{"vocab_size": 2048, "tie_embeddings": true, "init_std_up": 0.0235, "beta1": 0.9, "grad_clip": 1.0, "schedule": "wsd", "batch_tokens": 65536}
MLP neurons of a small language model. Each row is named by its layer, matrix (gate and up: input weights) and neuron, and shows model dimensions 64-319. Each number is 128 + 32 x the weight over its row's rms, rounded and kept within 0 to 255. Numbers have three digits each. A neuron's up and down rows have the sign that makes its largest values positive.
Before each neuron's rows, "fires on" lists the tokens most often at its 100 highest values on Wikipedia text that the model never trained on; "fires in" lists the words (lower case) most often at its 100 highest values on Wikipedia text that the model never trained on.

fires on: " he", " she", " well", " it"
fires in: "he", "she", "well", "it"
L4.gate1023:144124070130120103192128133154122177144147185130116159166169114156157149083081168193132120133126104162123156149076202143139134095141138156114124100131120102079075161091144163093146152140095140113127150197152150115120159109110131167178190100055139145112134101155098081186129135153131148121144137183142174129113113119105150133073149087145152138094069085092098106132134124057141127140128171127175207103138123136100106156119145120170135150133135074130181111101068168169100118059137085111121115096117119164087146089116155193183144149111140123196137028105145093137168137127153118036119074111161091069134110121097123153191152093154151073085148119074115143134085090153122168136135075136134111202108176150154105194115115132150153080105167131115126147167089107139071182117105111
L4.up1023:136123085122110135187093004160142103114118103156123170087161119070160134158108093130095212133128109157091189111151177106127123113109180172094119030128145168104126094119114133117135089065136102164068153191116122125160157187171137089161150145155174089165188095120103136151200135104095150135149142138085127120184077118046142105065167099143098115123136137157184118125102087095132178146203119099144141142135111072155163085128075118146103133109149144116184178089120167138114123135135101071143138114148129135175089116176125122177118087151189146104111102153101081110145107093180156113122148141114170159114063184192179104122073150082120076217143100102139144126151092129162135178137120122115136142118094073113111093108151120127091166087161149137057087086087127148161102113137171

fires on: " of", "ten", "en", " won", "mo", " sign"
fires in: "of", "won", "attended", "signed"
L4.gate962:102107100150184114124104183088151102129102097098158126164077063162097153149112109078167139146165125150122159122156110097119090137153088140140155166160182151165142107166169161158103151135155154110190129149104131132128168100037143127108056146135050127138110147115209149127154142129100111139148186093134157140191166146165094078093104110106141165179179116114165114135085161073079192153112096151111150058106122127096150159131077139095086093102154092148097096132123119123145109114130167156120111141111041147056149161179094171167101141117114114124177110128106105120141140124033106172127093115129133144126137139049129133102124155166069117122152116147145148152170090063191166141154105156105146154105126112099155116108127153160092105118042159205138151192192153110166106106145090
L4.up962:065193192145132132109125174114139214090109095099155143138122072159137117134108110123116138111122137142149175109111108138177116182125104105146136128104113141125122130131178157082101159146118161133094103111093094096188188097067094209138135138138137066110139147151218121138082123109051158084133142150147132112100077156129037112118104100154147128161158138110112137141141169090082116109137201125069164120132148160128132111084165129134120146132131139085146104077168090103113091116103175141088123147137103146112106144089137158094105158076103124142114153138131152242180088099115178125066115150140155138103132103142126127155136146194141180115074103157157122132166157097134176129098139042127132121093138132162137155125135162162181103129153121097120172111145118095161130071117086

fires on: "ur", " to", "our", "ing", "tion", "d"
fires in: "to", "journal", "following", "source", "journalist", "according"
L2.gate932:161176146129147160142095141105095140145108146149124170176152115081167133126141117139113107103142141161112147082215106113091086089134107145088168177112124087101103115134121209142151147133124123118055102145191143107094127137085106093127157121130168155130143166111161162131124065134165123102121176131090063106120124094089140145169118094159087103128101123195159190140143144047072095123123147144053117066176114115155174162179184160166119111122129119122126241095097103088090074177092135183148140151116109130101108109126163189102177194149085138123105130100116078120169115084130093128154138123078144090158135170085148161132119131127150101118131087147115155118170107154154170103102108121069124133125102120123161091126132090118137162094166200130126107132157109148091147167110165
L2.up932:142112191141081173142120134147149103197064132109124140101140132106123110126123117092093133162131156100114153118152111066165137098079108132135096142064158168129098087075151132139080083132165112100089127082132153072130159095151151193110122096091110116119090154145152117148132147156160140128079134145093087141179090092094188073120136147163098150168167112169120165203093135128130112110135136113138145185140150114157144135121099142200158131088098170140111137188162123129136202139115066137108072088154053110101136172122128184123083148093123164134089101141126096123084161082151105169104137124096102153120127193112152137139125089183128113110158138164104091113077123178137187143091223093145130156083105109129105089111155205124139187157063093164147148160126090145175113214141067

fires on: " However", "After", "hen", " when", " after", "With"
fires in: "after", "when", "however", "because", "if", "on"
L5.gate991:166157129118159106111141103159147178098161156071110159155131151113146146121126196156090120146157088126054151079130118172161050161101143135107108134100131139154053134140152167065158179086134090131164131151115117051146133137102162131119160109093138117161085121105113132150139176126125077172125133063126140098178082126137142128129197152097181148134171104155098138128115135100160159185097148104132183116151138178116138156107151149168145142112159125117145110171078142120145153098069136140141111168130135121136127096145101105126074128168099177061170126175126173098114086146203108094068170119131099091125175095154176145150168129148078082106080119118119100056120117134121159108138101122169127112070106166073191136165184096113066086140131175153157120101133063092121134087114098
L5.up991:120127148165144184190095155143109160162192132078109123147135121112161120137125112103143149065167202150099128100087127123122129098132108083118124138091177134084126127160115091091145139171075092052110165135146121193122078154160112173125145100129186142123097097147125136145117210090133080152129038118145090147144144160104184081113036111129145136123198179097188186136143143139100153124101152143144085174172078108133166168163117149160086117160138129082112081143128162136191171117167100114111045104162113118125116164088138137093129155145077097131096106120145040175103095108157141087157116100162145094117104188177097132068107131087144144113170103132121105110079179159080108124157159150118132133170145123121105113074167130122183056121171154126138093083156108104153068142122159

fires on: " the", " with", "ing", " of", " by", "ed"
fires in: "the", "with", "of"
L4.gate777:152036110068132114108098125181179139118136117120131142163164125083123152186105116124087102089209194109162137117127164119132149144137141178138090125177118118146097182132118089103165125107048099145141158166197075107169085060138146118172197110150157140160160111143130128094105106159130152137162137093150135120123126072160150132125150105110186111149089134191161108149152124159147146187093137094141179082128142115109182057187122057153097122103149145131158153128067093116111156143111125094078176190105082136178150073125151114139173136176173116102146098066107120108119089144153121107112101097106080072145154125131168069092192049157126125095121110125166124128132135170111130151128154097157157092105163129140149147099129099112097078144150143128108134129130094110135137117158144
L4.up777:069137171101073084065148138145112077133114103153100162137181188093119110140157064140121163125164104106134189104109212077110155198172107147131173082118134106108118105106094153102165114115159116120142094123079166145127133126162135178087125091094112133092166135164110134135152100134130135139091114175141104107112063055140186095125139095039039079117153151147142134145134142152094139143091166169125127144127140187129144165085126139177127111133106072155155162106089128126136116104025102122148138114161133209158088088129140078080165156137107047077093184135127193159120137161181120104085127110085156122118149088136139160146144129116132134133066142091124058122090147145105091136106108159144044125087089172116164113051112102111112097132095163161102121176086117092149117125062085

fires on: "me", " other", " some", " many", " Best", " various"
fires in: "some", "many", "other", "supreme", "best", "various"
L2.gate449:079047152104131147138156143137187118101136139062158148118085162122124159212126110153114107102163129130162108124117091151155075088174112128168105116187059131149199135124125122112186171134101116172132119145121156127083132129175125137076169133127065180120111129148136104176105154176113138086143144113139113079124140103128164093135119053117109107094145065158166136098036112182129151072087108133127086102119180113059101146141141108091103100092169127102123099139114163106130156143120178113104124101119100147108162078134098129137134106089173171131129125161109125146108103131201140135052153163075116110092142115127171092099142064205123184109123117092079149136106128046103064117177121127153177162100188136122055144097122064144111102144117162130164104061130136116137168150175103
L2.up449:149141109157124179142101135160129086115124156123175123110137158143188122115085101172044121128148122106125130108123151097126147181127038179095120120144153106181160161128121081156193116085138164164146132135159076134094125095163093173194130135130096153092064133146129119155061164149133120113123063128094172112102054119128191106191144151107092081143135091182155114071172089180130120100111111082090099164081157189130175116078188116120138093155105111079175113114161144141102128170097150141146173124092112059176156153132115142146118120162159154100135168095107109125166153148154124100090125147084099054126159099155141149153151106164149087063153122171112091144105082149173094163176098149183166153143131185103149127130162111148112089118095070191137111133138145134118171082133155

fires on: " such", " various", " other", " many", " in", " several"
fires in: "such", "various", "many", "in", "other", "several"
L4.gate982:124157063109112107055084166125155033161155133130104073084136131103120129101114156146037129136145110112106118121115119141119126123137121147142115145152147126114147173167126160115136137090125088162175119132086108143109122151154116118151115089126075156116186100144144096097120158176134145117089172145094117169159101168130158092200109107089154079111095106201127091128089123166132127157087107127081168151132131181098127138101169105109168110071212133076049104126127172195121128098130114142148090096130142125149079107140203184126129112117126159153129093113099139171114139073164138119089150106124186135122145191104156175049153115085131129109173124089114136157158130164147117153143131071161144179137151076103166143112157082167123130113168189107138132186119107116103175139157098
L4.up982:120119117123154168121170173163124121088085057081077118087117124120152133158158119177131078129158162149098185138153190164171111118128103172139148174130184095148062154124109102059104112096125144123161148104107121146077127096129105150194124079092094112139074114176100125120078112189186078144177100103148124160136105121087108150164149167108135065084091143138159166079137114119109139158149108109134123155092184154032120124139125143192169101161112120122150155134135094110072099154089124146131119210129119136090209144082111128138097132109101157086056121174115119161118120134058213117094135145138091145118072087134105128137086091085154133043134140175161160068091070103129082138152126119149156089143178157118184092141145114117190056160134126159168088136090111124170175098171132

fires on: " it", " him", " film", " Film", "r", "ist"
fires in: "it", "film", "him", "himself", "writer", "itself"
L2.gate147:114137190111097098154087154084117145149137119138085123166120116126093102097099128178105165151122121137141141128085074137103090139129112170102118124088176138149144136096168173110162179113119165062113187131134176111127134157168120129224095142144145112165164131176135166118131199077144107147163124167095067087114071138082143126130135123085097089144094104199181128094142073109142082135156198148118082103157128093185137119179144177101150149070099121168099199145138158149112074188092150075146147113130113122076107134101118112077138169107160108125141111060138145112107095133125173192181126145121167134126137161169148103116117142052147128129148142143104123159121116105085137125037117131124113105092111201084094136080071145090134129160107193111088093116156161151163147169119115
L2.up147:087174133158137137162143110141088057144145109100154119154196168125120153095094154085149126081144151134165113141142098105108113125111126111101109076130096150122107183116063097141136103160134104101102162127140178152153088130093132180126148154106151130103153117152122122122120094108122116158125148151107105176174141106103161137160121155117231123138097095078158137112120177148114097082131085092112121154102119119112138167090161095135179100097162134118097114110198115117160120102150083133096140113116163177136157065115123104152093100130157108111079160106159136139130153081093133085075120153112132111094143133141124108176113093109178131171068145171129086122187078134118081132069139141102172201137031101129162113162041142121163137149114077156135114145110131180140138149133142

fires on: " to", " in", "ed", "ved"
fires in: "to", "in", "involved", "up", "despite", "on"
L5.gate600:146162125102138098102157108174128125035106099103149105105090130108165091151135134094102103147154123116170157103070118098160173137095128126210094105160150055105074154115104125117190162178203152139110118105163099109108148087207129147125151121147167133149121128126120102093178174128161222137129162113119151135169127133121072103184171112168111142156122156145145131116073118124063171149146171203166094066180162153145127164121089136142141149132135154129066103116106095114101114133119081081113140114140071136088134141153142147142114164182090075114137104154161115097145132148125165160111132168138091183132161103130182141085165131150121136095140120088144086149077177059058150162145126103152148109145148119086117158106168114120069137189121114150077166109125086108110110141082109
L5.up600:163152067140102146103080156067105111113180098158103164118153150113151134161141120012130134117158140140127183120156091092160174118078112161143159146117177124125074176095175151097121158169151166121045147159131136117127184036085127073038091135076078175111100081126120157139130142130129140095126110075138101123156148078128176086179105073147104171107147150165093087098157124164166193157192152112104159141106152115076072184129138132137112071142120115137172123116129151130165134168066131105120143137087090164126157073190147183102060094118163138139121102173096142160186125168119096155122070133071123147120161127056154148086157099128065143091140154147138133168101130165081121109125117083115150093115106144111099106124154129225107087167136134110125170135175081135138184114098093

fires on: " is", " was", "y", "ers", " are", "go"
fires in: "is", "was", "are", "ryan", "prisoners", "hugo"
L2.gate92:186128131120077145155147161128149111116135119081179122185122175127160136165158155162134135132093136176143113097159164075108134091120153129104109183143104115169080142105138093103135151059149185080172103163140071133110059135130098095181109145119112150076109106169117151138101112141111120158189135166090142158149128140072088071077144117130137140147118157167153135162067176098094064108172141105107143109132104116079108169082116118172164170092156133161124132104106100216105121144149127119110099091088093118119111068161128141107211196125074117180115080158106165141106118115091075119156183215135149082096121162146118093125123177159150161138137121150137119132164096154115175131126178140099046106106065135115127119140098164147098182185126145129126123099108154104191110121054121
L2.up92:090156177090108156162094116131094145136131100111109122157090179091139191147152138134109089115141152122140136089090139126061154164135175116134117175157120130101194143110054122158142163160105106120084101170143165153099111143112160116120095125140106128033141141171153204094172125166166179136114076146074123073101149099108103148123114169149106068141179092120077152188141126178092118145066142110148148132109165107119062100076136109090088132178183153072139061103079114109130148108080100134154161094134101121155121101173127151162076066114104109149123120082177122137127103112209174121130114112146145117151115099162110114190172098092151164168158117131099121131123140123138130144147142095149138123140104099119122122132101090093162142101128153140087129071162145090136146104134131

fires on: " this", " This", " that", "s", "me"
fires in: "this", "that", "prime"
L4.gate787:118118114098098119195173116125094138066116098134063124132104100092137154122174106119079186136138121108120179113119154167136136089100145108155116102171189138073159156141148143126144103099147071135203155170200139135087143099078170102116157144100058091066137178153159150116134105116175124093091107121112173103089126155095115090095128143093127140118131123160150125154161195083082168086138098103128136119091139157127158126104170105156101091172121078147145134152175114155094097093147177163140108081106110166139124112062202165145137106134141086161120112146154134157181132114143057154091100110119114115152110140133149159146152134143139092104131156124122116081093105152094091143101111159138180185095163167166159218143129116139137110093133096180142132196117117113117096112112143
L4.up787:147154110146125182152073160127075061158098086153105118060082150173136133126159117162064166059165079146122133076166158131121133091127132151148069154171157126132155084097115102138088092206098123114079122167161098133137157110143119159145154089072110121089095179165094127118154149155125087126113182111113157182116135119116127155115091114140107071182161154125181166150087133137156111111128107114027129123147173133156202097110150062130179142167075132118137158093142097150080104083123125134100112174128062154112122121090187107175132063147123119150125102115175042052148103080124166176103132113117118096125131154094138140199054138109114162134123123105131104118120100146113129118151112118146155162108099192112139150146074114119100077114172089162178149139129122157119243126114131

fires on: " of", " with", " to", " in", " by", " and"
fires in: "of", "with", "to", "by", "and"
L5.gate796:112125138138086089046090120149133129094099122129111097161151066124142160142128164097182115157149153135080151170086171140148140061097207107056104102140162104083072149079110133083178138167082144114104107105096110130116161087092102104139199137075186127101186116150151149107120136137064150140128125147074128107156055072135132120173113125121119087108134147122128081115118122136149092155134144167094135156206174140126169091150141121111180150147097153108102140155166093090126059154079114085114156137155159121148110126170149134097126181176117144104162099158157118100099149142115078138148142135167072095087132089105096178158146093142207166118121128072103106116137141122103170164063131170107144128125134140123102185080103152142127186165094126145128167118083143132122088169115066
L5.up796:127101179115178133117099190117126155106066066101128116087180124132107074131157118116117170121162123181103100103111107107146059169143103131104127134151148078138082132179083086136093220115135156065125102169127123159078099071096185179110118088075123145184142109158122140163158164130136140121151156136084118103148128084127085114145156098103159148090124058150151116131113169167141079134164126182135140095114139173121138154131157157088166097146108108137132137120144124120182074114175132125133165156125124125159136180073105160089110155107124138161125123100150139163153128176147114163083109077144141122189194080117148085176159121165132120081111095133181106112094082153138153154096142116203098125151074182151118133119134112094082072183137154100135085159124100130155087181155174

fires on: " He", "e", "se", " It", " he", " His"
fires in: "he", "his", "it", "its", "these", "whose"
L4.gate172:148135122198131121115139167098123077180123123154140109157158121119119166143060181100119124080107162139145086139152148097142138110135106117151141116076159145107130150166111140093127126152094070161212091140108162148123120068064156120097152144091128095085141133166085111117108115132255033090130118148088193161094110115159150148140104113169167064149132143141172125168189093138076123094096089118121160125080134102173100107124099102125127138129128107139132107149105159191175116131090111181172081106078148134124124164168153156131157109122094197129101112118065147110133120138123081079124136131151132099169131104141145155103097131095113157095140092188135072121077162122115175047144160183120074158159160125174136131154122172068149150058188149117184118149085172159119118128065115
L4.up172:120162100134124125146125078144145083060143099160172062145131072137074155132117100124062144113105118125123134057154117131078094134101138168140117092108090181085203101150130159080116149138130101141097108125087133159134195152181122024153150181153127142094192101043097115179142111108128126168140111128103091193088135117086084147088119122021061146153096149140173117091097149103103154159135099084122144092140110117131119112191127108154056177117162127125124089103188157189135142136153126098093116097161137149114122144119127123135139140159125117122089192147142100095203144159147164125142139100086194095178158130207101126120124118142140148189097117161183151144122080132131086153100068183139187123104121095074133183151128150087163146115086133213154141162107095124136128190136119

fires on: "After", " after", "hen", "le", "ough"
fires in: "after", "when", "while", "despite", "with", "following"
L4.gate47:139150141183154082117126126135165138123170149137157146160140105121100165137079149109121104144084130090152097120163171069123131163080093158148113150104132138171152136072145217061166104154146116125098159115171131119170121103144167133121088160151119231118089094156146133102155168106106110131156176094132091151203147113143091051129115102189152159173132093139052179217126195164144143195109117152196165128124136141170110123112107152177157132184052119102156106078089111126144162110079167150078089146112145128154159169152181141085132101192119118107109099099103123100130056128170096143126160105193131111095122152125109151069147130168122065108140158165139145136117156091122142136104039140099104065151122118068089165126099124127152125098084138096085104159140128135161178140133098
L4.up47:104122116153209160159173125121137189073132096098106109129163161120167067119091149156128129182124161161167160091101159079139123189125135181147185173125149151085138107162137114116133187140098144113070146091124130103136186129148153168140129115063138137143151152128097133089057157126122074113144152090181131151161050117108142139169066124138127142103115183144120112131054160197141116117081149129097068117111128156140137142130131089147131089147086161143119158137142206140100150159087170123143126146125129137161139064111171144163135106139141146125063158138126118111065128198130054191166128172164174122106113097152115158145102170112093091083135120200125180128104167134053119155062116114123150078123082160162119170140056171099104052150129161136159140131137114150121086161109117

fires on: " a", " A", "A"
fires in: "a", "according", "as"
L4.gate991:177086148114139127146106129148126102162102121110144192140155096075132133157101143163090118146160098101160144064118143144100137158153140145115150141166110115148186130151134144158181136117084101120230130074121118129162122126117182101133122117053192124154156130095119123154123087177147076101153154162178170135067081110107126163113158094107141139136070090174099108134163154158177148119119173070131114142127103170098125109164116087134122144118107121191152092080060108123153088140094123128121128123111128155163156127154190138136138031122152141097124101223189153177108137161187084145089193144099148083124122141143132128180148094138092157130098085150148130164181163120132084075121157108142085142124109120097141123104020107129100086108124183096115115086109155091159104105108131
L4.up991:169107111130118145088121087120100156154116063162155144105131137081159127195108081112165089048126139188118146147159145110148151170113171127108127153152109150088081144076190106164159166195113116127125156177171117130102138148112164124168136089097109173126138091157128136094133173124112131099088083119149127150098132123142114048153176071105151119121146124148141101167087072156114157118081138136103142100174222093096137122152100052150098092157140110131148130106090104119168158161110098197108092130113099153122147099120138166131138075145184069148090103098028099103120102121101186150091181112140107094125131108153168112154110145160096068112164122146104091144071119179139128093070137138142151135081178170101116170131154130137160100130152093114148108151089132080161130126061166

fires on: " by", "ri", "ring", " through", "ce"
fires in: "by", "during", "through", "syria"
L5.gate31:155133122074132061136124157118120203109133117114097140161117129081124126119074132140132167062183123117082208097145076069102125168124151101115090170164143157137092160157114140136136137100055112121130192168099148146123192084119115174091156109179112085108130107139187136114130146164154085104094047117160143085082113161166156127171169130186147108140134123158159130154083131127077152141148197111162126110138146191104113153118202104144156119147086099140104106110124153158136192120106145131176085099087143124126093148110144120117156102094089136117091144132101129125096177100173081117089159139083117106132130172081131147096117166150097130058093152164104112099160143121075037119130064130126135116143165116128109176098161133172120175139088190092162097110109178189117137118090161
L5.up31:159107078128179163070137150132083130091136135145145135140126123105174194114082179158124102060154180129124163117109105149138123140138125107111147155111129126184168085123033155182140127098100138150113146119152098089091113114124123121160058102143164162152126157107144108067134136133166142143062188110149117127195122137085113082153139117130180110162154141081109083100115101070130085099100098177111113125130082136084093124136187096125121175109117183140119188209188162137126164148100156119166089096119144092188103106130124151169131111148156106142115162122139131201120040188114142143152095197117121187115212127152075127150129122157196107115158120188124112145161172126101114141166097130099070117113118138137104047132166189138067074151117128171082133132089116131149169143105151

fires on: " not", " to", "er"
fires in: "not", "to", "longer"
L4.gate143:114148106162138131112176064102151129100139178096164126097131145132081142104162135127154083136144152127138103098100094107151156142128111101179127128126191151096094163141141180110128183133186127108119167099158150107169091086158149121127074142083137140154118140135128096158134083138112126124181132130107107165124107098156129094104095085106114179124072140166166097137151065152104054078129113085070113072127150135080163106145123160096061145209091090084149165100102079136155139154128066160124143082178066193114127096118168167106158161124097206097114115101114087159170146137147116145125121108101123107183152127120087098094156129190146107128171163113151122180110152097100140149101155133153180135098149088072118176133174132096070100140198138112138182195162069107134182149113107
L4.up143:122058114165091166209130176134146123189111065171161178149144123127093115136112087119159144100174084054107113118119070083156132170166147110109103111181048155130074145134097086121185160120116134049124125148163121109095158112115126139084093150122150161128108086134121151129174105123114114096118133120118189105153136121109151127116111128103093169110118113172158134136075137114165120136168161135082112167143081165087084110068138102207096126133129139125138093129174096157091158128147126054126032156123171125061182119174117188133102119130076153197132096105166115178127138184146082128168134151133108112083125086122108120109159111182094163097145123161175134181130139136112128174098166098162081176155084146092096139186116090166128127118123142140148101174129134175093173108097084

fires on: " to", "ly"
fires in: "to"
L2.gate75:150122147150144068131082141154167139126111150107117096138169111165157083111174157116106162129147104135139120115138101071136121177154147149153143177124118110065116127145145120132154090121144086150115126100123159127111073116146110134083149072090138144096150123117142118120142125134045134129105110137086110162164111125129147156091157100101196140117112099139115135077112089137066133132161106159141100176135157185133086124162117100137138120112141103110079163146099126079106118147129122138090109165144170181073115155118053098147107090140136176142117062116132185085208140125120115154158079104035180069120136188144113173156120100162114177078098152136132169140050132074138096192151148123136109113154103157155151116082137170072110138137088194121127087142184066186143199118053159
L2.up75:137118092116142100137180115127125046130119142136127140140141062118085088159156141102111239111118123098109137143068082163109158204094120117088107115180140143152172163149107097112153134091136138041153162162148156110094108117146147143145077109090175137157189138137134144075080136080133167154173137160076207119118152130138074138163105112151140159102135103154189153088139088106127123173079167163092139101145090154162155104121191133145121122119142136137072118213187175113167141160135127077101180124102171116104081123131154102152156178094153122134104178111098121161128122122125122063066128191138077120126117140176174066175119140195126189103091149134149112159105167143103147176095118161132131115124119074138068156110106202163101124125044112174097154110097102160142089094077115

fires on: " of", "ing", " by", " with", " to", " between"
fires in: "of", "by", "with", "to", "between", "featuring"
L4.gate776:166114103109100096130133124098113205103121124161130142165198195085091117127176128134108104103117156143130131117177096100128081129122105156112076141144124155136126148112112163171160174155116137188106093107119100116154128089138111166178139071131065122153146105160048081129168122147174166079130125118192120081078082116106104112131144178079097107143097098122123093183164117138196156119094136118125125055119207109121144119130124080165157143162113085165158131133090106151080109076145155135129100180154112112148103080168172105117180102181112145054112139138095058119138043116110120172101140144069140115110162110093164112143075111084161102097175163157147096122139142180065128164104122104134155165083120148123149133107094138121148062141073159093117110155129130114133082101168112
L4.up776:149126134100061118107195166107082168076144101151121168159187159072132139141098136103143164096180119126148131108115162096192115176156125163084135153132120110147077184077162172154145147130114124187158118134150148068102150165122140160120176094083123177103139109163122092146129175165122176058110103178102147163139091096143200134120156138116119151095087120096113141081172057131076075128113173099112155113170100165097126136150129084167174167109097106063149098152130154189144148144070078098111116126130115148150111049157119139088139123179139120084141097133155189095126134117133097110136179101100144110079189125061126085103123138098113105104113120159102155129173144131099172165111156074149079095135149105109166137077127143195152074112193109134112109144148140121132129147115164

fires on: " to", " not", "y", "ar", "ation", "ly"
fires in: "to", "not", "already", "operation", "t", "exactly"
L4.gate800:132156100121169176097135141148131089062138131105187135065126175110231144115126177086160130187178154103107119145160117114127074135143158090091101152146133112128088119113126172119145201155152087081162112087108057115081123115087076142148091091093105146102133103087139067157162142066164126073153138153100212138105211126143112112128160152115177135160134124094151146142132145160142090141094154133134104084134115127053106126131150152105165053163134067085138126111129125117106153083170118125138127170114117115108169068123122163100141128146091171122141087075097126102121160181100113096135145139163189153110110095094068173093231084131150155142111142115112111147057139113151153163180071155101091123113141084143109166099141128109123123065110102127157149195164100126072107115099119
L4.up800:135139118160111126158144118154180137100130178197143104066121093110166103173124084100118124079166150060149190146128119135134161141109076117112070135195102144046073160145144121120152122122146126118099118119104142095181160114117074124172124106143117161162215059110192080154143137146136132177045105152063157161171085113117163158129169111151121142144116141140163121148178095072166171090093132108140129139087132177120146077121172124138126166120078087107156128102137091130158167149125107139143166137112114178136122095178141100127093118084137183072128112070104099155104131138144132121126139133080090151110145112165129161067138111178131145110139102108138074117115109093116128208147128092112134179061110095106130119125174174148116087087089141062098102157148106121119150149171195

fires on: "s", " This", " this", "se", " same"
fires in: "this", "s", "its", "these", "same"
L4.gate568:124099140078150105112140070136118113104106110108150090144083172178132140163145124177101171108181184155138180131159071065122139106127160135169116113104198130153139144112084175120156191121135105113074153092122128135086088124106159099117118117123149096146139145190108094147150103101155098150049123166096120108061133172147166096134149119139094126088117115138123108096134095203140144091134161080135125141131175145086166175105153082201150098135165106092089093066102097158125124097115142158146155132095111184119071097067190135071128177148127094142042157102116086100141122139121066125133107139094143179119102189166130132121097110126224104131111141116081120117115090135104164154071079143157128104145130188140134146118075078137135100143148092101076131186153125106129105140137126
L4.up568:125114098153121159172105086120153115135102110165118057076148113120055136111179107153065184143109147163154101125140127076094099091098167123156141161195159109124100097133099148152146121175067133155084133148138153070118126091167088079092133135144145138101107133121154136147153134183179113189191165130152086182140109155088144126129176178106180134185080115169078133114125132095151124102134093069097103147108081150162137124094164060105169124151095234131216205108099110148139130110079155124133135141116180155106134114118098176154124182100168086102132124077131149154187108122141125123099145107114104136151147162141184142185089119121147105119083156131151094181172165167145132164128122100080176203208127097125109184084157107087159091084186109095116141171152096112096139133154151

fires on: " by"
fires in: "by"
L2.gate48:126122137130110103154169213140140124161105122070144126156121091151134081104067132090105151126151103138130141086166189112168134144148120152130165094159152115107087163157169121126115118099081134088158143184112157123099128105144136167094106081094101181131108126143130151135134151127105158173164074106111153136182126070113089125108128172148154111227112138105141132138079156129227159159057182139096109093135164150129134088072099136097176108180149113147133127151157112106147191118060152136124153195162151149140133137104122065081148142104150180104190081113166137082075136075118098154127073165123100148123029077049130145132149087126152107151145113172163131132136084095132166136078064152097108068161127167137109152144110128157080168057126138111084179112101144141108108072116108
L2.up48:142094170168119140117147159151120124189112130062069203113193159169138135136146129102069115094114140125081129112082125120160125117140114140155102098102110145153121131150048112161144132077147149073120162162133111129122130109113134123136132110100184140128157143066102085080168200143155183152176116150105057125163126102102198121163138102148190151133111139113103109118108126107102134135175161201140139143138135139121124151087156070129130150081168062135138077167128176045164137123101119161123097141076107133143095129034147129107161105125101134198190125050151147075150141145099079151126137136109079132118082106189156097132135095155110103113074151153128074144114117108079083143141130177114103091099091164179122152105143168180115136120091168131138146130126135081158119105131084

fires on: " a", "lu", "la", "li", "i"
fires in: "a", "blue", "fluid", "blues"
L5.gate586:191119084163165168102066115123067113160107131114136158145149182104127131122116142127118078156160130099126207128185171191188120114133136095097149130129149099145131161112132127071120107124152180103138093105155092173115132061096116066104089154089159167137111169161113160155106152145133108161086140118118077087127168155136102168125154096136135096144139075153108105136145204199148089112096165087122114118153128150128130095171104089125127117106117107116160083207098144200137144119192112186147139139140149123132165047179127135113146163116068151103110049130145116114158090134136126067036123168165147098153137101122170157111170087131160070106111104187085102105126141157140064108212112144154137163074160105130127097103117147119107106055155113156159112081130169117087162147075131
L5.up586:172133100128114118097120157124106128137108108100124114150222167121147140129066113111163090123121148224116108109109131138119099142115124124139095133100143116139154171095113122163145176162103113127154113131132199185122119112173117160146209150104117136110126151076145175111114147203092152092105121165139153102140075151094110137110159138133149088075126130133123135169110108132127045131092092126106134040202136138081157085150106087127136125130118071134112119127074110122144091155107167106128129165138119124172079104130135089100100175162143111105120170176171118048158145104107075130082186152113169151171183094137106161168192164166163132087096090054105113107163091112099161173150116080102255159157140173113126133114145110061131097148146107110162151072076181154159092113147132